From a checkpoint of a small transformer trained on Wikipedia.
Size: 5 heads of 128 (1 for keys and values), MLP 1728 SwiGLU.
MLP neurons of a small language model. Each row is named by its layer, matrix (gate and up: input weights; down: output weights) and neuron, and shows model dimensions 224-479. Each number is 128 + 24 x the weight over its row's rms, rounded and kept within 0 to 255. Numbers have three digits each. A neuron's up and down rows have the sign that makes its largest values positive.
Before each neuron's rows, "fires before" lists the tokens most often just after its 100 highest values on Wikipedia text that the model never trained on; "fires after" lists the tokens most often just before its 100 highest values on Wikipedia text that the model never trained on. A number after a token or word is its count.

fires before: "2" 23, "0" 14, "3" 13, "1" 11, "5" 10, "6" 6
fires after: "0" 47, "2" 37
L4.gate414:137087154183129108105117171115139123107135126130127137117174103098157125154143122156143137128105124127146147157101100125124095175167094105086102121131131086123113174136156127181091116146174172139106118142137127139132119103125156173165094110101145123127126178095139139120145100126099099126149128083122143118130120124126121129127138116159129117124112152063117169123171090131123147108123155119119130135139118120167151134138092177143162153134139123146155114115131161111136129121132129109092156101149118104101122139128162132126169093117108119169134121129156143128160091140105093174115162127162118134127123150162161112108168177158171092128136104141113120149106098080115129132136139115176081126149151121131135113112119125121096103162153121137151127122094139126159121150134128
L4.up414:144111136122150117144116146118168113091120168142150137116157114138149110109137131124156109118119131143133141089112123115102157136159091151104119173097111166164134099144121107166125123142207127153117119106122129176107147113113157148157096155123142123149128145116133148149138066119115114130137134168124125125086123132091176138151120139144148123180134110161095122148134120124121112135092122137103122188134095112088119125139144135184184110115105119149156133125143159098129155146132081139124133094092098130083148138130146110140156124175129110110127127137129128086155101143125071128114107127073132135129194081140133134098075158134131122131104159165083136115125119125130135133127136166105140141080131126152084140166127087158075131114145129137103138124130132129167155133165085
L4.down414:142158121136124132100130118123129065097131136115141157168146134141082150147155135124175091096102133137157133122155158130133163108135146148142109083162114136125066150119171167132113127176150137135101115165138119142135151105150089071161097100164130109184109124133098163106148140094112151069139169094159138155119151123105163139093131120150141113103136081139148119167158095144145095164126130130156158100120146138152183104139115139176139131128117167112162139132089165093124133134086160136110124119141142104102112126117199104156133106119149111125111132104098128155105096122108143157135152182156107136114134119162112155150105140141168137143114086128123101129105132121141092145166130135139128132132158115162118140138111135104127116116112118137143107135120118144166086165138141

fires before: " " 66, "0" 11, "\n" 5
fires after: "0" 43, " |" 20, "1" 9, "4" 6, "2" 5, "3" 4
L6.gate70:107116149145175172118098127149148096166151133114132127104097124120103159133154112111151160102123086120143156158106119131134128150117133164111101170125115143108154135155152086145130170119109136114134142095131143179152143122108105091093122100123114125106145130131074116116068157100133109123130112136135140105127148157117134119135120077115114119132123149107132129133157160148132205094097168110116120132127099094123128067137107143098121058158098149150158133108117139102172149137116129158129087142109162133122171114085131097122135121098124091132100128150098168105147129138180130094098134184101150159143149108115096131099140162163126078156132101061160146115136119187100137114163216117139095117128142129171170076108153092147169133090084100138149092119154159130113128103101117
L6.up70:072162110111092078113108151115122169138156198109111122149117119140125135110130163131140086086171109113128137104141125115120105168105131123123099126183101116149145113142139111160134129170140152128120102106103105132152127145132106127133112123083126107167154138135139149153159111124141119139099130124093115163121121190117078136115091123160116138154123120160097087116164087095144156133095137094107144141119193104117132136133140126139111153094161113123107153135139134135120123149143161125179129118128144104143077115137127133146145083134145165125122112082145097133139136115097063142122137087122103127124128122166130083174121121161137113134079142119098132141148125111117122123117157100162122070076086130099132169132089138132129152120131149133086120101069144138137098166135135
L6.down70:126160110087130125152137121103126115140120101154107126143094101160094144106152151099111122133129149116152145125139141127150132138120108134128124137133119099120149136117129114114114115084176136145121086148143120123140120167098126123164118130127129133146163138080127110110097140108099157122086134117116122076123138145125102111111124134121159174072132103126106139091117111083109152182136134131199114166142137136123135102134108123118123121116153095105130114110128078135102126152120113110103158146099082112099120121120123107136091137116175124122129120105145150120133149142127125140154127096116080124119139112126078131139110105170186131115129138151124116138137149126157122102095159128128115139151128139093121120128098135161126145143136166209136118128063148097112117157097128

fires before: "|" 55, "7" 5, " |" 5, " " 4, "\n" 4
fires after: " |" 55, "," 5, "|---|---|---|" 5, "9" 4, "7" 4
L5.gate1162:136139149140143096156149165143146131101151094125137115139122073115120174124130157110155108107175166116114106113078139120138121163078134150109158082157084130139136116126132166121174092101109081126149134133152160115147123107133149117160123151147119142070090128145107151129103145087112093121125158145142117118148169106111097131115155134154125090109097071165127147122157088164136168138152072151118159146101118135127108135151159117158116107120126070164129115132113118116137101114120106116104154143124100179147131162112107135106131088137128119087122160095127131115119116110103120127122120166128147135158144111104116127140123169146089138114162076114135191151101121147134115147130070133101118126150085127143156151146099106105161126135135099119163143106100145151102095071127108
L5.up1162:159148156128135091122152117119124108138160135106097135150176091143147150098130095138128132146176099157082133110133228141157100158129092088123119129173126124120136141175144124134147122080122122162123136126126137126109103133089091149125097095116120119114100144112175084127153107177066099131136145131150088116133123118114129107125116087116137141112126141126122135146161089106111176135124128105098135058107096098139083173147126096194137081097113166101142100113107140121096146122122122154151127132114156110163112157090125100151127165108107141101104122117104126146151131130182111095108103109114131142121103133143120133154109090114116120128157111112104126164152086105151128152124144111141160099107136152143119143127123134108160121120119125139151151101120121106130101104141141
L5.down1162:133130132163103169129130104121104180123124136129158132143140094129091142131134090111154194109125096112099113147125128119119101069171194122071155158107123144142109073112134163140112118160113121139142096138097124099133148117153108104110136120107075117114079166151141092129144111158091145093092084114151085110100128133115101162157131145109114130099128146157102106076124114102126129131099158119144151099144151115089130113148111151125139150146127140118175144102137138134131134177136106150115108100167104119143113114135146130145114099128130130098107133109127109123141137119158161128118138147134137142149134149182104083141169152150148135145103110116098148086145135126103138109109141097136153107118158120126114124142112106136087138140161132104077104140114146126191077108120121

fires before: "0" 23, "1" 13, "2" 11, "3" 7
fires after: " |" 27, "1" 21, "0" 13, " " 8, " (" 4, " A" 4
L5.gate1560:078135155134114160136097122142169128145140155148139121114144191136146144142125141137100123108124157156123129162148127128127097140151156109143121091105118134141130117122123116172133152141116156149124132137161113107122147131108119130101123114098160118092151144135141186149136093119131104137126130122100161120184119161150111124131134131156119111141111115120140112078130139118107146136148140098069112160137107113093138130165155104107105130108121135100124139079101112111137122116099139132155112118134125128134145106124123172136097090117125083157085151128125175108155121118134130130144120120132153118154159162150121085192117133094123124123139138109150141128121168125137135145107105115121157122134163105168147115178099074142096101134128116146137106102143131102164058168174118
L5.up1560:112149094119092128134158162139147118124132147096138133120118110125155086111121136146130113144130096151121099118131111124124138132124122140127130141156158135165100066105144158154115114138082089186165093159129124126123135090174078115148128137124096091172160149131132053134132087127105150182112108086100141111134155121179073135163144174117159160119145179128117157133099121165104152116080160110120159125103134118132123122127092110132158136191130133162159149114099146127145103117113124130106102095147141154107163123104127135140148114174115115156111114137123148070110126108122097139128146085111121104127061094113093134167153114126142114166172145118104110078119173093132136130125185130124180129096132147123117182133098141127117123123128137174121098120125159124159174127164176
L5.down1560:116154084088104084140135122115144139108086118153139120174129128132152134123070089095139108142098118131088127123133156100143111150120107102128151111156114155145108114070084108117200141095142112157163120168101139155120071131202105129069137126161087134159123089126135111150114142147126134124124122130152148144098145080095106138107132147113127094163138124108139135129124118103129169122124177104134139147165139094169139156160096109120148102158099113185135146178109148092166089089151122142087108121158096126146167117165172118124138131142126112074180097139140147095095125144126160118120145134161117123112145110130101149132163096097130108132107167134115136110087164154075119105117152099116135123043121138133110124192149134129120128154104108148095137115106129144124100146127154

fires before: " |" 51, "." 9, "+" 8, " " 7, "6" 6, "%" 4
fires after: "1" 24, "4" 13, "5" 10, "2" 10, "3" 9, " " 7
L6.gate1402:102157077168124105135120126099148143103141167157100163088120188089100166118130143134147126120146138106161070142146157145129142125155125133128118164102136121175142124125152136138111120166145079069113135106146158167122102169125108107140071123113114101158140117129087150139111155115118199092106101117101131135121110117144143139113096118099165119130118122155136105132100136167155118139145102123170144122115112082129141138117116131117116126127137138149171170139153109118106098106159124065154122108149084108131133156142116114118138180114102131098130137154125120159082121142143119118148138125108177145161126134149114159103107146105137145120118106116130121138126126157168197126112091141140160121135141099112111117121088145157119140126120147113152159115129138125190094148143126
L6.up1402:145129109116118122152112163132125147132148148176131132138131152143125126109103114121147130136175112116108114114099136151115102101126105099129136142136158154109094082177132116078167166120083161117137141086132114120166127136142153156123134131109075126116100117154114124154089151142124138099112135111091152159117131139144129176167141126163143118106167136150126124124106145128153160160115118167120132116119144083102103145091142113146098057117144098120106159121126102171122108123073122134138148112146087145118137158166101103106126166182114135115136140114067153115136132066166104103146143166143123162098138169159150126136164120148131116104133117127120092148131169122105133109142096096154168128131117094143142103091054135079147106118119121057122148112127131139097136120103121
L6.down1402:106142117119080135111112135140137179136116148146114150111121120147116100118120122162131128107123149148105152092124158145135127112108099142171098110183127109141113135118128099117130139145108136154161128134122137115124122128107118158110141139118099121128144117071113120126112110135116153135149139171135108103108116102086169143114108136139105168127117173130107122113134106125113115176102131145097118177149105110124106159172106143143118129120190142093103091122118120135161130110155101157138072122151130119111186131097133085102107128180125143139194125085120114147122149136123145126130123146159122088086144085070128175124142124054097117095128106156111120127119139107098156150080137096131123130102116157080152148131120101113145152161131141131123143116134120130162140099133126

fires before: "0" 52, "1" 11, "2" 7, "5" 6
fires after: " " 41, "0" 26, "1" 16, "2" 15
L6.gate1600:119167115138117099122116102189137141174149150088107112119113122115114137114128113127115121118149157122099147114150120117130116182099164156123084145166115130120072091091131107122095123132144141144107150126113141129152086179119107152132088100130143109114089134138088139105135097115175113144138135107105098096098163086095107122096124102129086122136093098092113114101096143141124132135172130171139153162170132121089157166145120136141145155102146061118146138105125130142149111130122155090118105082139112110128146120159074098087147148145119145122150113078167107162193132128130145141125148137139151098151145118144112162146129114106111146115102103134187158170071092120144108120135126113122136089149132141162105118123113128119132142133166130096141115108112105152158154089181145
L6.up1600:145105155137127102107174130085124093108142122141161109125138125104129125145087121092105135133133153164156171134114125142115159140137080132140091108082138095103107122153139145141127124088157145163116174153126140141147116131106102142111121133154106158141121110111079144089130121101102089131113137167136148110140099143138125115122117071162159119160136149160153159129136125136100152150121173130120160132119127108111135156168117092155119140102108136125170133068082125109125099114137122174085106163146112128135125105126150132160110104138114144147129110112074127086093127107092121147135142120105130139106136160119149094127152139138143097102093097129130139114147149147143152154135116151154165105135143100161099121116095075122132131110155131148164154179148134123114121150159147
L6.down1600:122136136133094104113139087126156115170115112121129112154153116149132137183167146129096162128146150145151162136160106134137136102099090101153104118136116122147107143142108113098134156106144129169139128102110061133136151103108109206122127154117139132141145143138104128121114096136148154135110137124120151090100147127095139077108168125169124130163138131144127101116120155149087125146131155127121151146119119127178100133128105093111118122140095167140150119139122081152131093108116125146137125112164150155129113124120152132136107088185113104150096153111115150119096113109118103140122110125115149142135114146104139170129119155109126139125138118121146103140143141143128166139141129131147141116152099150182165109102086136140113073115104140115124127133139152115118112151154134

fires before: "1" 41, "2" 26, " " 13, "9" 9, "0" 6
fires after: "," 34, " in" 19, " " 10, ":" 8, " (" 7
L6.gate50:094150103128133149158129167144134156136113120137146062114168101091127143136103151123127115154098123112139129072129137148119165099102168146109130118105187146161108149127154135138137152127134173127144102140119145114107144142106143124101079138135167154115104155142092105120127115098150086129145117124106097108110147126142125067100126138179067087127135131115104110119128111134121146105173104156167171105130131141130166153174107119124180087122126124062152123131137130096098116145140109154177131138112132130145145144146101122084098143153137130137105091107120128130109115129129105138098111120141174133097090153105115098098131157108126149121135175091157097110156115111125129159135136154117145113177135162141126103117133145164159140131093122133085099136105133122106116142141157
L6.up50:131146136136107134090115112142132176081128141137124134150158155113106141137109109117090139159110148119152166124112163158105159156161127119135081140107104104113113120107147065144098138130064186117114107095102157151137107117097142150135125143084116093162119139130124160149107135152133117148088174100093108140161147154081137117119153088140106119113132128114144134101160145127136120117188097123116153129142164143122130118125129112123146110176094140107074101118134133137110138121102121187122109138114090117103140149149089153145107157101087182150141047089135117149122100134182158152128153125128146130138119133112120103134124113114129156116088129144158115130147169080090178104122117149103167136139089136117144145142137129138178125128099095127139126110100111126109147141115161
L6.down50:123142166159131153108137132108093181080130145122151113150109091116127141127100133098161142142151138114150123125103111161111191148144131149122112146127099121130097163130134109122147127127125136148135126102164138134137129116143132162153117127143132098201120175126125113140122128161151152153130151121095124132160114137125139146110118128152143102130198118127159110148124099123117162131097111094129127131159135142135137104089169099149156169145146158133109131149152141105105163140121097114095129166123088139139075099163144120133104144146095116177163105146147135157146153130108161108141106102127172114150122148093134126142145137151129100090147157140108109107131152108108161115116113103094147131172108100119125119145131154127128091125112150094142081082131135102145110118105155

fires before: "1" 46, "2" 12
fires after: " in" 26, "-" 22, "," 10, " the" 6, " until" 4, " |" 4
L6.gate268:163128125125107154091114132124143100169137092109130097112112131082170149117128128130105187101116106147134117117103136131126119126110115142165106112143179144149098110142189141140134161093147118119147067108119156119184117084147144164142115107066134124108133127168143159113148079093132131137134138114121168164126141153124141083151117099136114146084151137106112163124103140124162175117104099123136134126090136159125149146126104141083117117131097090138127146120115136141146109139104105108109106133138091118108120130148103112110135115139121164125110155110116145169137110180144156117159140116131155119137140109120117122127075086119112106166159123147136156110083144156172130141092127122103091104158185167115116107130114096137141142154143122157083145149146122173167130143146136
L6.up268:125147165117138160114130088136112133125136165119147095157117126139134129103127144159174139103122181150129138198107138119122119168174126086115143149118152144108132123160117137143114101119087087118140134071095139168103121138118116117115145118103137130148134123083117185159140125101175103145117173142146129139084158132122094141131139135149154149095139137124136177110134151097172161143134087078097144155132160149116123110115133110110138149122122139097148197145152107138116149091190144136159118100120145126159104122125172157176109145135104161130128107131101111092102107118124134131153163139098125142118149123146118107110139100118090171123151135099161138125147114139122119129111094187140094153143125132112111152128102109114127118110066168152163140102137136101136168126102137
L6.down268:141114121087152152125102125116129083105144131148150138151153129143092115130130116135137162156127141143143094147095118121143140099154154126121133161089111156154069132157138130121119104155139101105141149131164105144139136168089142151113109121113147146182169140102116159141118185108131137101080131140121144145128076133104173133127116131161150101162171085080104116091128162139147130107103125108072153170117124122140118144084088140133125145094086147146135138112109133107130180085112081146165103116111149158127110100136114203154094141109102119133063130121205128130148115185124150122144065135110128139135157140155141114170101124096105124123104101105131158172122119116172125139091155117161149081148127138184114104128097092160089171151124112143125141129108083142111134106081132

fires before: "2" 28, "1" 20, "9" 11, "0" 7
fires after: " " 37, " –" 11, " April" 9, " January" 6, " November" 6, " March" 5
L4.gate385:092164093157111109120138113143120110125135095088134109125097140150113137112130129121113128109141181102126139124156057114150090109122129118121128144129164111142149089104141151110127133126106149133120182143143095153157146144169121153140114139116164125110137151118120120087174127162129087179097100084118089117118157095152125148137132117114096161107125142114124110145135174148127171130111142126124081149122120139145128165072107125126121107146104132143135132107160126091078126115143128147128134133140128146116072108177178150104109154110135116107097160086112158176125130113121092155128098134120147112139133161131148138117149099117143122101113118120200130144126135116139092146139076155128115148157143149127159114083141144076150120155165079139127131138102169118121150124118106
L4.up385:140140116101126101146134110117152118143124125137136089154169131068150099109119156091147109156111092141122098148110162143174118127121107151148143163100129141134123109137111170169108099152108181118168132135129189084143129105121188136139123151146108128143115150131154137130120074143125130092155107136160137125153091164128141114121108153096109109097118109162117092122119138119170095151119148094102114152142096093134120115165132198152145134134117182124143147137127086115101136128154084134147130111130134129089139084117097118105129127154136122107146138124103076107124105143135098122164146146124133125115139131145120156135084143169112180125120128119119103174135069175114110128157114132106142118112098124154124122112104138097148118115156138130116106139119146121178144142152146
L4.down385:127115158101106158114126127097150100083135137101140142110129165121139151135148138136101104081138108123107122099122094123130179126122121151142112137176114112131077166143146120128151107162096100130140102141066116192118140130132122112102135113150114110132134122112117124101119141123103100121103149145146159116141174120137145104109125122136198136100106168140159100095102144108090131138153107172152114143139116104119173166129159147100159136124134103137126137139126102145112074152109112131088122105177126124130129188122138145120121161092147120130149092125133122147130142102146173163157130125126108098155124150133132111169136092106156135119138118142139095166172123116120159108104133081110126093133176137087159110132116105164120166128127149130122155177104112132084145083082145

fires before: "\n" 54, "The" 12, "-" 4
fires after: "==" 31, "===" 22, " ===" 17, " ==" 15, "\n" 4
L4.gate8:134145180133124106110123143126131120139135108134167101143122165106117134151170114100126149169133101099136140166099090121155122135146157126086132146099159133104145117108084076107101121142110134170135110139097113176079110115135146110101134162131123120137152129178146112090157119162126150096099105096113158112117134176078107132115119119125168076122133147166118134126175057126120125065158121100096150160122126085093106093165109116152138096104116135101120110138182128109164134137162104149183122117131112113090112164116142152124124147136136164112116145136147125115157108143109178090118120129094107150089146139116140081151118144135108137135132097136070114186147119158118135103142153157108127129148149120167137092138120132142131124152138086134097143146140137122113124152106128
L4.up8:120139059077107111155109129128163151141140125098084141118119139103132156141136142099116138097133141083128106145159134115132106116111091119137139144091127124127176149111117118094103103128095127114119112092146107100093108092061088147107134164110122138083097114107109159155130127203147149094116125111101139162112114150098082112139105131130127145132102114083132108160126153147169103101095104130116110121132085105121098155088136123132132128132102135103110149160129110147113129139157085140096097059149160078106147151098134131139126117121138112132130141093179149159156169136143109161087151076158130154143114117096138146118153153140100120138106137106092173112141101120152144111131104161134117120102098151124154142148176124138167132147146120153131150128135167144106142134134136
L4.down8:090154107081119115152105105139153111127130139097143131105136112110138120108115102139137112157084144097110108127122126128121105122091101119126146130152108132103168120096132110138143104101184165088105136082139137160099137124124143136121103153112113110116129163142124156167104141119113117135125102109172082091133114135134174137137147146135113085114118143078129166156162118141118168089077118130117092138085118163108114147118117134109151134161170091140134168140109152139124121141099125121082140126134140094157173080104129166136117125115102112088143106105141114100134145131125166114122143142149139127133087114118118139151150139168137130159147158091120094146147176082130102139131141131109134104150073138093160125139122147158159138123122156107178172157141112154167145124116146

fires before: "0" 35, "1" 13, "3" 7, "8" 6, "5" 5, "9" 5
fires after: " /" 22, " (" 21, "2" 12, "1" 11, "0" 8, "8" 6
L4.gate1256:133127123137129142099122107130113153133175152095142088123160095113100153073121147128116088125116180122127122134152090076125119113125123162141134130121132150139127127124096134082100098159131154153128140097098097153126155107151129152122112141158138138139148152099137140127096097141125156146146126152152127139146122109124090120097123140150148167115161129124122112109125116124155073127103183140111151099115118136107118140153090085122130110124103097138121153147103131076138141119150118118107149162156123108114134136155132152072138105150120125108139158157137120118156138143115097129126150123148120097121081127120139099089126103106164120152175102190118130130138136154091124129129133093093103133117138135120117139109121089145170163116126115141156102106102125167083133130097140
L4.up1256:138164103057117130129092115120118132122116158123127139131150123111135128102110113104146126165176142098124126120149148149144154109077137086153142102102121160125079150124124108173191138120076152159132102125127117112135116097142117096122110152125090139102138108161155167185143136073119083149157088124098135139122122169123103138130106134153096135124131086121139145116163148116113174092122094115139129114082153136118125139125099166114112099107141115091116114120136127117151152184100149124187170089093120162095119162150119101167129146111134098072153077088111121158124172153129125098131116160154130140137122113129124100133155128122116159125106173153141110131111095115139158121107127141090155164136122106111149159113110125104125097119106142138145114124090113131129146154167097
L4.down1256:088069147114095117115128108150118101134151137142108126149166114121135119135179130127107172117134120100122122126124101101130107139144085101161117105146159102159167133163125133090124115121115148123099101110145142111132083155149122164168119134116081087107131121152107116097109118100149124129119107072100143116148119131182159124126109140110124140086156111097177141080149149143146095106109123106153125095156111154119137133122126123120090140112159138180117137101136131123091172133144095100139169138181108136084146172120130119099135106103098173158111121129123124115119136116134201099122134175130154108148162122087101132137116156109093140168103160110114094149129143153121129165091131175129107144140166130131127135118141106150156174140096147098127113077139128071143135130139142

fires before: "\n" 94, "-" 4
fires after: "." 97
L5.gate892:097138117141146149121132084125108152138167109121104135112099146093118116139130110118131146154111108122141145134153135102114082179168103120093079119115158121127095116130125139149133152111138112130178116134114122131152147119117118090141134111119124134149128168127141110136112139122170121160115110100095113124105137117120098154122147126144155121118142088098111166145117099154105111083132176116125146147145118147104167151141145099143111105117124091133115087104129133086149138169118119120110059098147163100121159124142154176128150145137091184123086126136169137108108116136093128130074127107123066083124106094157103143103138100132118167162143141102147129122118111154134152131106104143106128098115131149107135097144121123156133135155142131130130122113115143098143114110124106
L5.up892:112125120113132140169117126118139153091139124109151132110124120151116112135119124088178137122134142111137176177105140115103123175107111104097128127137110124095106146119115114155084133120103168080122122079135116155104125088082125126135198159077079115143145076134167153161118160123120161134117131151111125105084101121118145153139124108145101129132120123111177095142163145141135159125160139112119165111149083122126106098100139139185131130119129150120140101141143115144094130116140078172102083124102126154087135123164125127100167116204090141116125113187103089165128137108141113110121151117140141103089145133158107093160121174133120135127135135096113069136143109140135113139135145128167109108107131142117096154175126141126147156102114084160097123121144113059097142127133124
L5.down892:115121080117094116155122116128114125092128130141115135137123154147165143137088114154101106105167108127139126185116090148138132131124125155094125167126144136185129104126180160109103141135153149110144135126154143145159155121149144111141096114161107127131138102161157117110166140136156108162116130140125161116118094134161121121139104160133132110153145118113131122132140126111132165141118128153149098113152106098060114112131147156126116132104124110107138129149098116130108132126102167111129136153132121103137144144133094110154115124121115124108112116098097179067119138126175137102149144133115191156123092134142112111122151138149143131097116137069131113098095156086104085103191078126112088121094172136152145168127066169110127092119159133152119108127142085120184128157122133

fires before: "0" 61, "9" 23, "2" 6
fires after: " " 87
L4.gate430:132105149156129151143102096091095095110104092112110123113128122127101138122167125109110099116094122130146127077137104101105110132111103159130126123090154119150126094113103111182146114101154158122110100144169099133111160106109087160105128113161119133084103180184147127096118146112112127092152127141131124122138125110114123081144129129158144156142101163087130110094140124138115106075138134146119134117164153130101116121141101132107182096153134087106173101161140152169107110146142128160091103174115105157137124137123123099147181114090161083164114116136124060131118153084134131123087132155191111130172091090106119146114140156118105102135148155141142133144126102135096115170144137092114105079098160136146150137117132143151135137082111108102090102159069120083148147127112086
L4.up430:157125088155100162126114144147118171092132128143137105122192116109150144120103132119135106136145163103149129110115117106149127159101170133107169117129164104123142149128124127163154133142097138133137144161152137152119146121125121135135139176114105091133115105147123146105107126094126147147133165164138115142096135114116157121149087116169074141119116117103074110148111149095119157091144128167140124106111138099114093142134108155152122163131125102158118106149119112079094153138171132138111136071129095152124147132104146111143152116151123146127098110113102135118106140163111147145118150122107116116171140133122121117110166103108148127117109156112165135153172168143121126122126127170133104078143117102109139096129154123108139145119140151082101076123088146110141139138198096
L4.down430:151104178126110110123111117095113134138126136143128125159154097136081129140144044108120124118103150152143100139117129098119092141151118136144111158115168111135107122120123108112129161123134101113113123109112175101111089092123146152125102133124120126122088145088143110096122094133110102148113082127089128130135087140121126137126130129156075110162083119128093088087127166153153141151120130168147157135111106151109136140113102110147170142171133149135137072108132149148160136140122126129123145148111092079101107095118147131121132124166125157122087133136170137119126125146106126121134094144153085120098144090156120167115111152143135093154102113131093126091163153160126104077149193127161114132106131122133143140124179096174111138139121127126173159136130120125145131120155112

fires before: "1" 44, "9" 24, "2" 22, "0" 4
fires after: " " 34, "," 22, " January" 8, " December" 7, " August" 6
L4.gate55:110152096131116142139112092111117108177104121093130153114162159147104113128113109148119125098105164095154168133127138181138136136138151159125096108157128139155118112122114120109120151080162128120137148139159099108117111122102121123099174100103113138140117113138130108083155097129125074143072131102092144103134111084127165061132087096115116182181113116137136140107114124142119131153126100144148115143130129134086156127107111140158153082085119099124144166180125114100145105138082136155144134139105113143124107170145140131138142146137154127145114098104134125135148131112153145109110079178124153143140163175118121137137114118108123138120136143087142122217119120065141135107109112134126163122156159120164106147151143120089146190145148141126106106082177137114119093101137118
L4.up55:106129160160099122105096124110077124105132179122189111098134122104128095152116104113165160148139181131159131145098078128091085140107152116120152131129171115145123134118168095135122153133120163098105121154144095120108132093148132123135141151150133107129111104101106078144120130155154108065138162136117110184140113220121166102148153081123134179119074154142148139092104179100115123107103118127131107156125131123120141148111109104154152120132153133101082088159082157151142098137161127130146182146177100135113081103094128118123086115142156063143147130124151153120149141149164127143101111161133080128126115172084101133124132089130128125129118135119151189157170154129104109113102085168090127166116144096120126154084131126129127118146136127132124147114108150109133118131124144
L4.down55:102153140103159088139150138086116165141141178139127128117124098154104150117122084137187130112143129165144139131138140130116133135119161123141139086117131068142144100086118127101125100110107108106135103110109168138117144161155153119125097146102107097124128107104119107140156108134141132150120140114078143132095117126171177126141141109127131128124131098120103145114120160118143134150119130127115125173109135149170127104128122130128084139122162090131092146116105132127149132115140096122130146118104123135075092137139130156171097122109132178147137170123125103128118107113140090117114121108109117141176160132141170136108132102118143145116126163105119138145153153166104110112137120160142170106163125099135113152123095131147117181125095123119122129147168092123115153119114138

fires before: "0" 79, "9" 7, "1" 6, " " 4
fires after: " " 89, "2" 5
L4.gate619:118168159169112124120117140109129065165154096154152104150145108095135153170143139151130170138111155153169123152180131102153121150095130144109120134069161121133094143104114125149073130105101138117100133137116129103139089150151139096151113095104164152163061137136113119113124122144166143122121114145147094160115126158107088129098121108129136143154136135087082140124129138090143118120149129181152147100126132160131118113152112187139192121163133094132144151120119093149164180133101105188121138126111123162138127149112115117150097151160112112121105084145128124129132151144132164171124107100136148131117133120101123083077133181166168093120094142114141122137110086128118172129163133127092134138150135132112143132081131109152116126141153142089137130134100150102106091154124127
L4.up619:147127172122162130064112131117089119130101138114138122132152121131120188153160117131150162147124149113108163142125103123141145142121135150113161127156175176168118120098142129163143099113092148140135151094146117171095147133132142120091119093147141100142103144171067141085136100121128113130167134126139094098123148140106119126157125087139186133142156170084101101168089103096104151113141107141136100122155143119164131097135090123114144139138128133075188184156125144143135111089141123117108111143072141122119129137101170122165137142088119129118146137155129169096152147119136165076119101163079088144134115128122121103138148164131128126129168181145140120094143109117132133162108099161144106163192067099110153114125084153116162142114109095102140095117082117114131138127122133
L4.down619:112142128124088147101145140119170112104119133153128126140156124076107070131156137151120124108128131110098144159136095117099104137100185140149174165103135124116155122073137134149082119161150137115127170111128130108101139162176140144131061143157138140146158160108120181160124061143113104135121114110128132144103109111124120141122128145088120132184119098101119158180117096129152099135152158138130148119107114133156180100166088139115143132131155150153133121134195146160105155143146118145110113178084119140132137133131129125149151171125115161151126107178120129080102123134095148148141161143127124155103117131153148138099109146142120110146061171086149098109178126127123191115120162173170127114121154129084141141095100116155102125143153155117151128140162145060132143140114182

fires before: " " 57, "1" 8, "0" 8, " |" 7, " —" 4
fires after: "0" 30, " |" 23, " " 10, "3" 8, "1" 7
L5.gate903:128192135140143148116116120110142141117124129144138131119108153118118142124134131170123110151130148152129170111121132139131141108145135064146091140122133137142102153143142110113137158138123129142135096104115136130150122162134079134126105109112056110153069149103140114132124137138108160127122120126103119151161181116121152124154114110078120116158093067082111139158128146116099158145146106096143114140105141127087162108154139096142136149132106088111130128139116158113126134151099133141134107117131119097117157104198124143138166113162104103091135126112126108167141151152141161146148118157136177159135136133159120150127098076149090131135157141094071116151118119150126163153104110125128129153109131117187149144127111136137127130127142099148136136147103134093151121102140151
L5.up903:124127108129109104123188094102102144119089151171121124128107169090112149157090134119106117124159095133143125161156138120145102132117142115161107122151125112151125122113125150165146077133113165170167103138147117114163170140126110063141139151097070125139169144166155105164128110133116138140127162151116131128079120136121149115115105163111195143140169166128123101171175108137134124063113140163143131186128142104082139164136136117138155137147117132149148112121165127152109087079115159110106153157097133102136101108179121151146103116142133082145154130118140111098148123135122130137145143163144081081166134122087196126136155117176113120107135098151146154154173140157100130101129130110147163135128160126119102115138136138151130095156150150119098118151140158147169164119126154
L5.down903:124155155099085170166140099080135124131140126156131088143134103084124169133098124113117162158169154144135158115099105111107100143067112153135113131136117166138100128105188190114117118138125148181117104166133140091132082134164115126136113116095127123134143141103122105109164094155119141135148154119128165116091148135162130096149127151129119112129120119125136127137104125151107176150092128154097067139112121111125094092141133134147166116139115177125103123101117122110153136105115120137120127163106121142083130178108125109098132120102082125140200118135151122086151112149127137121111140146174127077146102112098135124146119108130146128123089152148141088179119104107108098107121138110142090124138130112143153168120112075129113126151117110155065129114128142127107115117141144